{"n_layer": 10, "d_mlp": 1024, "activation": "silu", "bias": "none", "init": "uniform", "init_std_qkv": 0.0413, "init_std_down": 0.0, "optimizer": "muon_variant", "lr_mult_qkv": 0.4, "lr_head": 0.00646, "warmup_steps": 200, "decay_shape": "linear", "batch_tokens": 65536, "doc_mask": false}
MLP neurons of a small language model. Each row is named by its layer, matrix (down: output weights) and neuron, and shows model dimensions 32-159. Each number is 128 + 24 x the weight over its row's rms, rounded and kept within 0 to 255.
After each neuron's rows, "fires before" lists the tokens most often just after its 100 highest values on Wikipedia text that the model never trained on. A number after a token or word is its count.

L2.down930 [ 89 142 125 126 149  97 102 130 137 137 122 131 101 115 128 138 123 130 139 115 126 144 141  83  91 133  86  81 130 129 127 140 126 166 108 128 125 166 147 149 157  99 103 148 159 117 159 138 176 124 146 108 149 155  87 118 155 161  88 118 151 141 152 162 151 132  91 165 132 119 137 149 162 168 142 143 120 144 118 113 111 150 116 157 157 145 147  89  46 134  95 109 170 118 107 137 110 171 112 110 150 100 177 118 158 120 136 111 103 136 131 156 106 135 147  98  94 139 159 115 161  60 116  87 181 133 112 156]
fires before: "," 27, "." 17, "s" 8, " to" 5, " in" 4, "90" 4

L2.down482 [152 111 133 104 131 127 147 146 108 145 117 149 151 111 115 103 122 127 115 143 132 138 116 119 124 125 110 181 134 172 172 154 124 125 157 135  97 120 131 111 169 148  79  87 151 106 118 118 143 180 122 137 108 113 127 135  94  70 122  81 131 151 138 139 142 149 143 113 104 167 117 141  84 163 143 130 136  96 122 109 117  71 140 141 176 174 126 149 107 126  95 164 117 116 141 135 127 164 133 115 120 128 116 133 107  90 109 155 159 102 128  97 117 155  82 108 145 123 130 109 163 147 108 139 142 144  81 141]
fires before: "\n" 66, "v" 6, " of" 4

L2.down329 [103  95 108 140 116 116 159 153 140 180 134 112 172 139 159 158 110 137 132  90 148 136 113 112 164 124  90  92 114 112 115 108 104 140 136 128 159 110 139 158 113 176 116 100 140  88 109 146 123 119 158 137  91 161  82 119 127 137  85  86 108 134 147 115  86 125 117 126 114 137 105 126 127 110 163 122 176 116 128 131 127 122 166 141 149 155 129 134 139 120 102 156 145 144 138 134 139 139 164 141 157 136 125 153 160  89 131 124 119 121  95 128 118 129 121 136 117 155 135 123 115 116 109 140 146 129 163  95]
fires before: "\n" 50, "==" 10, "===" 5, "-" 4, "," 4

L2.down844 [116 168  90  90 127 133  81 176 162 135 109  97 140 152 145  95 150 140 137 184 117 127  87 152 161 127 104  98 135 110 137 128 147 141 125 185 112 181 145 136 150 113 134 105 129  91 147  84 171 167 159 109 124 125 111 122 148 157  90  74 106  82 156 133  70 111 139 147  88 172 111 104 123 128 129 118  98 126 115 141 110 150 146 141 120 143  96 131 140 128 170 135 113 140 148  97  94  93 152 122 144 114 124 116 169 137 124 107 119 113 104 137 120 104 144  86 113  97 114 148 137 146 126 102 103 134 126 139]
fires before: "\n" 56, "." 5, "," 4, "le" 4

L2.down102 [124 164 116 160 152 134 105 136 121 146 137 130 114 141 112 113  88 169 124 187 145 138 109 166 128 103 123 144 148 103 141 124 106 123 120 137 143 119 110 114 180 118 116 117 117 156 137 108 101  94 144 139 107 148 155 112  85  77 125 150 143 119 103 118  90  92 131 123  92 140 118 131 112 147 137 142 108  87 140 114 149 177  68 132 119 126 127 129 148 113 138 119 155 143  76 122 123 146 116 151 129 132  66 104 131 156 121 130 134 138 108 123 129 103 154 217 102 174 182  89 104 142  78 151 118 124 130 131]
fires before: "-" 67, "\n" 8, " Stadium" 5, "ina" 4

L3.down712 [134 135 131  95 170 117 151  77 145  75 125 124 116 137 123 121 135 119 152  98 141 137 113 140 167 156 114 147  97 120 146 170 156 126 140 116 113 154 129  99 124 132 120 143 161 119 197 144  90  99 160 130 112 144 150 118 140 177 124 144 111 120 136  82 105 105 134  76 117 122 127 121  89 110 162  77 150 203 110 155 131 129  98 136  96 121 121 102 130 110 152 136 103 105 144 146 150 118 100 136  89 155 121 137 150 127 151 105 182 122 137 100  96 149 128  89 126 165 155  92 197 146 123 134 160 117 125 135]
fires before: "\n" 80

L2.down50 [143 170 135 144 119 122 116 131 113 116 126 105 146 158 144 139  77 147 103 142  81 106 134 154 131  91 120 110  76 145 142 142 152 160  98 120 155 127 124 168 136  90 102 129 101 125 159  98  91 144 170 181 108 128 125 119 137 162 129 109  97 108 120 128 104 117 174 164 116 132 125 124 114 130 116 148  89 102 107 148 135 173 130 123 167 144 121 115 119 137 129  86 137 131 112 109 130 135 111 145 140 153  84 115 128 152 148 162 126 193 112 112 129 119 165 160 162  79 143 123 139 109 166  97 100 145 156  99]
fires before: "-" 38, "=" 15, "\n" 5, "|" 4

L3.down820 [150 163  91 105 161 128 110 133 116  95 162 170  96 126 125 131 157 165  99 134 115 140  88  97 117 145 117 152 157 130  98  96 100 147 132 111 120 130 119 156 154 117 148  93 129 123 110  87  93 120 198 153 107 122 121  74 122 117 135 121 158 120 132 167 125 143 107 174 129 148 118 145  68 147 159 110 152 160 119 144 120  76 158 154 127 160  92  80 133 149 143 128 119 141 146 114  90 119 172 124 153  97 126 135 136 119 125 126 124 154 168 164  76  99 135 167 161 145 119 127 103 144 139 168 120  80 149 104]
fires before: "d" 20, " to" 16, "ing" 16, " the" 10, "s" 9

L2.down923 [118 105 152 121 166 148 142 164 129 119 150 122 158 146 125 123  97 132 159 159 126  91 154 114 109 119 146 116 165 124 133 128 118 119 146 141 146 166 125 116 128 107 103 107 101 106 124 154 128 132 128 133 145 144 154 130  88 149 109 107  97 146 138 134 166  80 126 121  73 133 125 117 106 142 122 135 109 130  87  85 152 100 153 101 154 126  75 106 150 130  97 103 159 118 125 179 110 182 130 155  81 171 104 130 130 161 124 132  81 155  95 118 152 150 121 173 173  71 131 120 148 162 150 129 137 150 125 112]
fires before: "\n" 35, "-" 11, "---|---|---|---|" 8, " Go" 6, " a" 5

L2.down577 [ 89 141 119 146 106 136 129  87 132 155 124 136 103  87 170  88 126 171 117 125 115 138 114 144 124 101 122 136  84 150 135 141 115 165 121 139 124 135 102  98 144  92 133 132 140 129 123 126 145 124 117  96 144  88 101 137 112 102 162 169 133 161 129 114 109 122 130 149 122 120  83 139 123 147 123 152 122 158 154 131 169  94 104 119 126 147  73 160  88 108 106 135 130  92 152 119 122 145  99 137 149 123  86  83 133 164  92 162 170 160 112 156 115 144 141 113 147  82 165 111 131 135  92 118 121 165  88  93]
fires before: "\n" 99

L5.down31 [165 132 154 101 162 176 146 139 120 146 158 113 101 112 145 139  95 143 159 125  82 138 121 109 132 131 126 111  90 145 137 133 101 147 110 158 122 110  97 136 128 142 118  79 140 132 145 149 163 138 144 143 142 160 149 163 100  79  89 142 124 107  98 110 115 125 135 160 111 162 126  74 136 173 149 124 147 120 135 118 120 142 164 134 184 166 133 132 100 152 107 138 106 154 100 120 120 160  92 142 121 158  47 118 153 105 112 119 115 152 114 123 120 108 118 183  81 161  79 144 109 148 116 168 156 131 150 110]
fires before: "er" 17, "es" 15, "le" 9, "ar" 7, "ies" 4

L3.down356 [128 172 140  99 126 120 119 130 126 196 153  88 110 117 162 176 118 141 128  95  98 123  97 141 127 126  96 145 130 107 182 118 116 147 101 137 123 117 132 156 169  66 155 118 132 160 144 151 168 123 140 105 104  86 104  90 145 114 183 131 156  69 139 136 107 163 147 168 105 141 155 125 141 134 131 149  84 123 128 164 123  82  96 152 171 147 101  87 130 132 124 104 148 116 131 138 132 113 122 104 139 124 115 137 170  99 161 126 141 167 116 133  80  99 129 153 172 152 156 156 161 138 135 124 142 110 157 139]
fires before: "," 45, "." 16, " he" 6

L3.down212 [105 155 120 164 142 103 103 107 149 137 116  99 134 104  87 113 162 137 118 136 101 112 167 151 107  88 154 120 111  94 121 108 129 122  45 136 149 164 114 169 172 132 117 164 119 140  88 140 149 169 156  90  93  94 139 161 155 114 150  97 164 129 132 139  59 125 139 162 116  80 171 148 126  85 149 134 152 135 151 152 167 163 117 107  99 181 169 140 119 134 125 103 130 108 123 121 104  91 102 128 118 103 184  95 108 124 147 111 134 118 127  95 102 131 144 123 114 178 147 144 127  95 125 173 115 138 146 117]
fires before: "," 39, "." 18, " –" 7, " (" 6

L3.down590 [125 120 112 142 131 122  89 119 138 134 116 165 118  97  82 162 118 148 129 129 127 122 113 129 167  75 134 130 109 112 103 113 112 120  97 153 139 112 115 130 138  97 112 171 142 148  77 127 123 154 125 141 160 183 172  70 116 173 113  91 122 123 113 134 138 157 132 124 133 107 113 166 108 166 136 136 103 153 152 175 132 152 181 128  99 118 118 154 129 157 132 173  81 164 118 125 123 113 151 116 170 174 173 105 125 132 125  94 127 156 131 133 130  79 144  98 162 102 120 146 157 138 133 134 148  82 133 114]
fires before: "s" 20, "d" 18, "pt" 6, "unt" 6, " |" 5

L5.down791 [127  97 152 162 122 131 145 109 102 139  89  99 153 162 125 123 120 106 174 111 123 182 142 147 118 159 110 120  96  85 114 138 155 170 118 152 128 117 123 160 126 147  96 143 107 139 147 153 175  92 152 146 124 155 128 150 173 156  86 106 125 160 199 135 110 169 132 126  85 155 123 144  87 121 119 104 150 100 108 115 132 117 115 112 145 160  98 122 140 128 101 120 124 112 141 154 130 157 142 105 121  98 105 150 139 109 125 137 133 142 142 161 105 136 133 163 106 118 136 132 162 137 141  97 127 149 123 150]
fires before: "er" 21, "le" 15, "my" 7, "us" 7, "ough" 7, "ne" 5

L3.down879 [139 154 114  81 151 168 112  86 138 114 152 110 132 101 180 172 131 154 133 126 135  85 124  90  88 108 148 151  98 111 133 124 102 147 130 136  78 140 122 133 133 115  91 143 115 112  80 141 155 157 104 127 168  97 173 137 138 131 175 139 125 145 123 125 108 118 169 164 112 144 187  94 104  90 113 141 148 122 133 109  98 118 123 152 124 136 110 122 149 148 103 114 113 170  95 149 120 152 172 136 163 145 119 109 107 146  97 108 138  99 144 128 168  66 142 110 143 143  93 123 157 168 148 153 165 145 111 121]
fires before: "s" 22, "d" 9, "c" 9, "ter" 5, "dependent" 5

L2.down72 [103 169 132  89 129 159 124  91 101 139 133 149 153 126 111 103 122 123 162 149 139 120 102 139 152 156  96 121 141 106 164 140 163  96 116 147 109 127 133  96 136 118 127 124 126 111 120 150 125 105  69 119 111 122 122 121 158 133 180 145  76  99 186 128 141 130 146 133 129 131 119 152 115 129 121 147 112 115 122 115 122 150 104 170 128 128 129 155 157 154 110 158 166 100 151 141  87 131 148 145 105 181 130 184  91 133 140 120 128 138  85 124 120 109 147 177 172 136 181 114 140 149 140 141 141 154 152 139]
fires before: "," 27, "." 11, "W" 10, "q" 6, " place" 4

L3.down279 [145 144 118 139 115 106 109  85 159 119 149 109 126 116 119 134 118 120 117 119 111 110 162 151 123 118 178 142 126 124  99 178 151 135 111  98 118 141 131 144 123 134  87 148 103 104 153 123 122 116  90 143 100 132 123 109 126 117 123 143 139 148 158  86 128 107 148 109 133 173 187  93 125 126 149 159 105 150 107 141  99 110  98  96 138 135 144 141 135 107 181 142 101 125 116 135 162 104 137 139 110 113  96 139 128 151 106  88 116 132 128 147 102 138 124  83  98 135 131 117 154 156  54 100 154 146 127 158]
fires before: "s" 57, "\n" 12

L3.down294 [147 116 125 150 152 135 108  71 126 169 128 146 122 121 139 145  96  82 114 131 164 119 133 109 138 157 124 115 144 107 126 106 140  63 108  78 114 135 158 162 115 115 140 145 137 132 160 107 115 119 149 110 107 113 114 113 136 156 151 127  97  99 138 102 132  96 136  65 152 115 172 140 114  85 154 114 197 147 104 142 115 122  72 140  97 111 112 147 156 104 159 121 165 151  93 156 142  82 152 126 126 123 139 140 118 138 135  90 144 133 134 158 119 107 127  93 133 157 142 156 154 105  68 141 140 122 135 115]
fires before: "." 17, "," 12, ":" 9, " of" 8, " |" 6, " and" 5

L5.down362 [123 127 114  99 148 129 114 142 118 139 133 121 164  96 131  78 137 111 109 148 117 121 101 125 133 114 108 150 118 139 153 117 127 118 135 132  82 158 108 127  78 144 132 109 124  92 136  86 143 173  90 106 154 126 144 122  57 144 125 108 142  94 149 178 136 100  98 110 102 157 125 193 174  98 130 130 111 117 116 152 185 120 138 142 149 112 105 146 135 148 125 101 154 106 112 134 121 108 142 174 163  96 134 156 131 118 121 139 134 140 156 111 130 169 115 140 133 153 154 149 122 164 122 153 160 128 138 107]
fires before: " the" 24, "," 19, " he" 7, "it" 4, " to" 4

L2.down828 [110 126 135 191 178 133 117 143 138 109 127 146 122 168 173 162 146 120 166 143 171 142 163 107 121 148 131 153 141 118 171 127 161 166 130 156 139 127 162 164 121  96 133 109 114 143 152 137 145 102 142 135 150 154 156 110 131 157 130  74 151 130 127 139  73 156  84 167 122 123 123 144 113  65 151 137 126 183 122 120 141 146 126 129  88 163 110  97 137 144 107 135 144 135  96 101 116 143 103 150 144  87 142 152 133 130 143 120 139 122 102 113 104 110 150 120 172 180  89  94 179 109  83 120 157  97 166 162]
fires before: " by" 16, " to" 13, " that" 8, " in" 8, " as" 7, " the" 6

L5.down478 [150 158 146  90 108 170 146 153 120 110 143 162 167 117 132 104  94 135  89 136 139 122 117 140 103 120 133 106 145 100 146 127 119 120  96 138 140 134  96 174 128 125 161 152 141 126 143 115 174 192 153 127 121 102 145 128  96 105 133 195 156 129 145 138 148 154 119 129 127 145 121 136 147 139 134 116 141 115 136 131 132  98  72 127 128  91 101 167 151 135 154 104 171 120 140 167 127 106 110 106 123 105 102 116 126  94 110 101 145 153 131 119  98 107 145 141 141  98 105 144 118 123 139 165 148 105 125 170]
fires before: " the" 25, "," 19, " " 6, " of" 4, " an" 4, " it" 4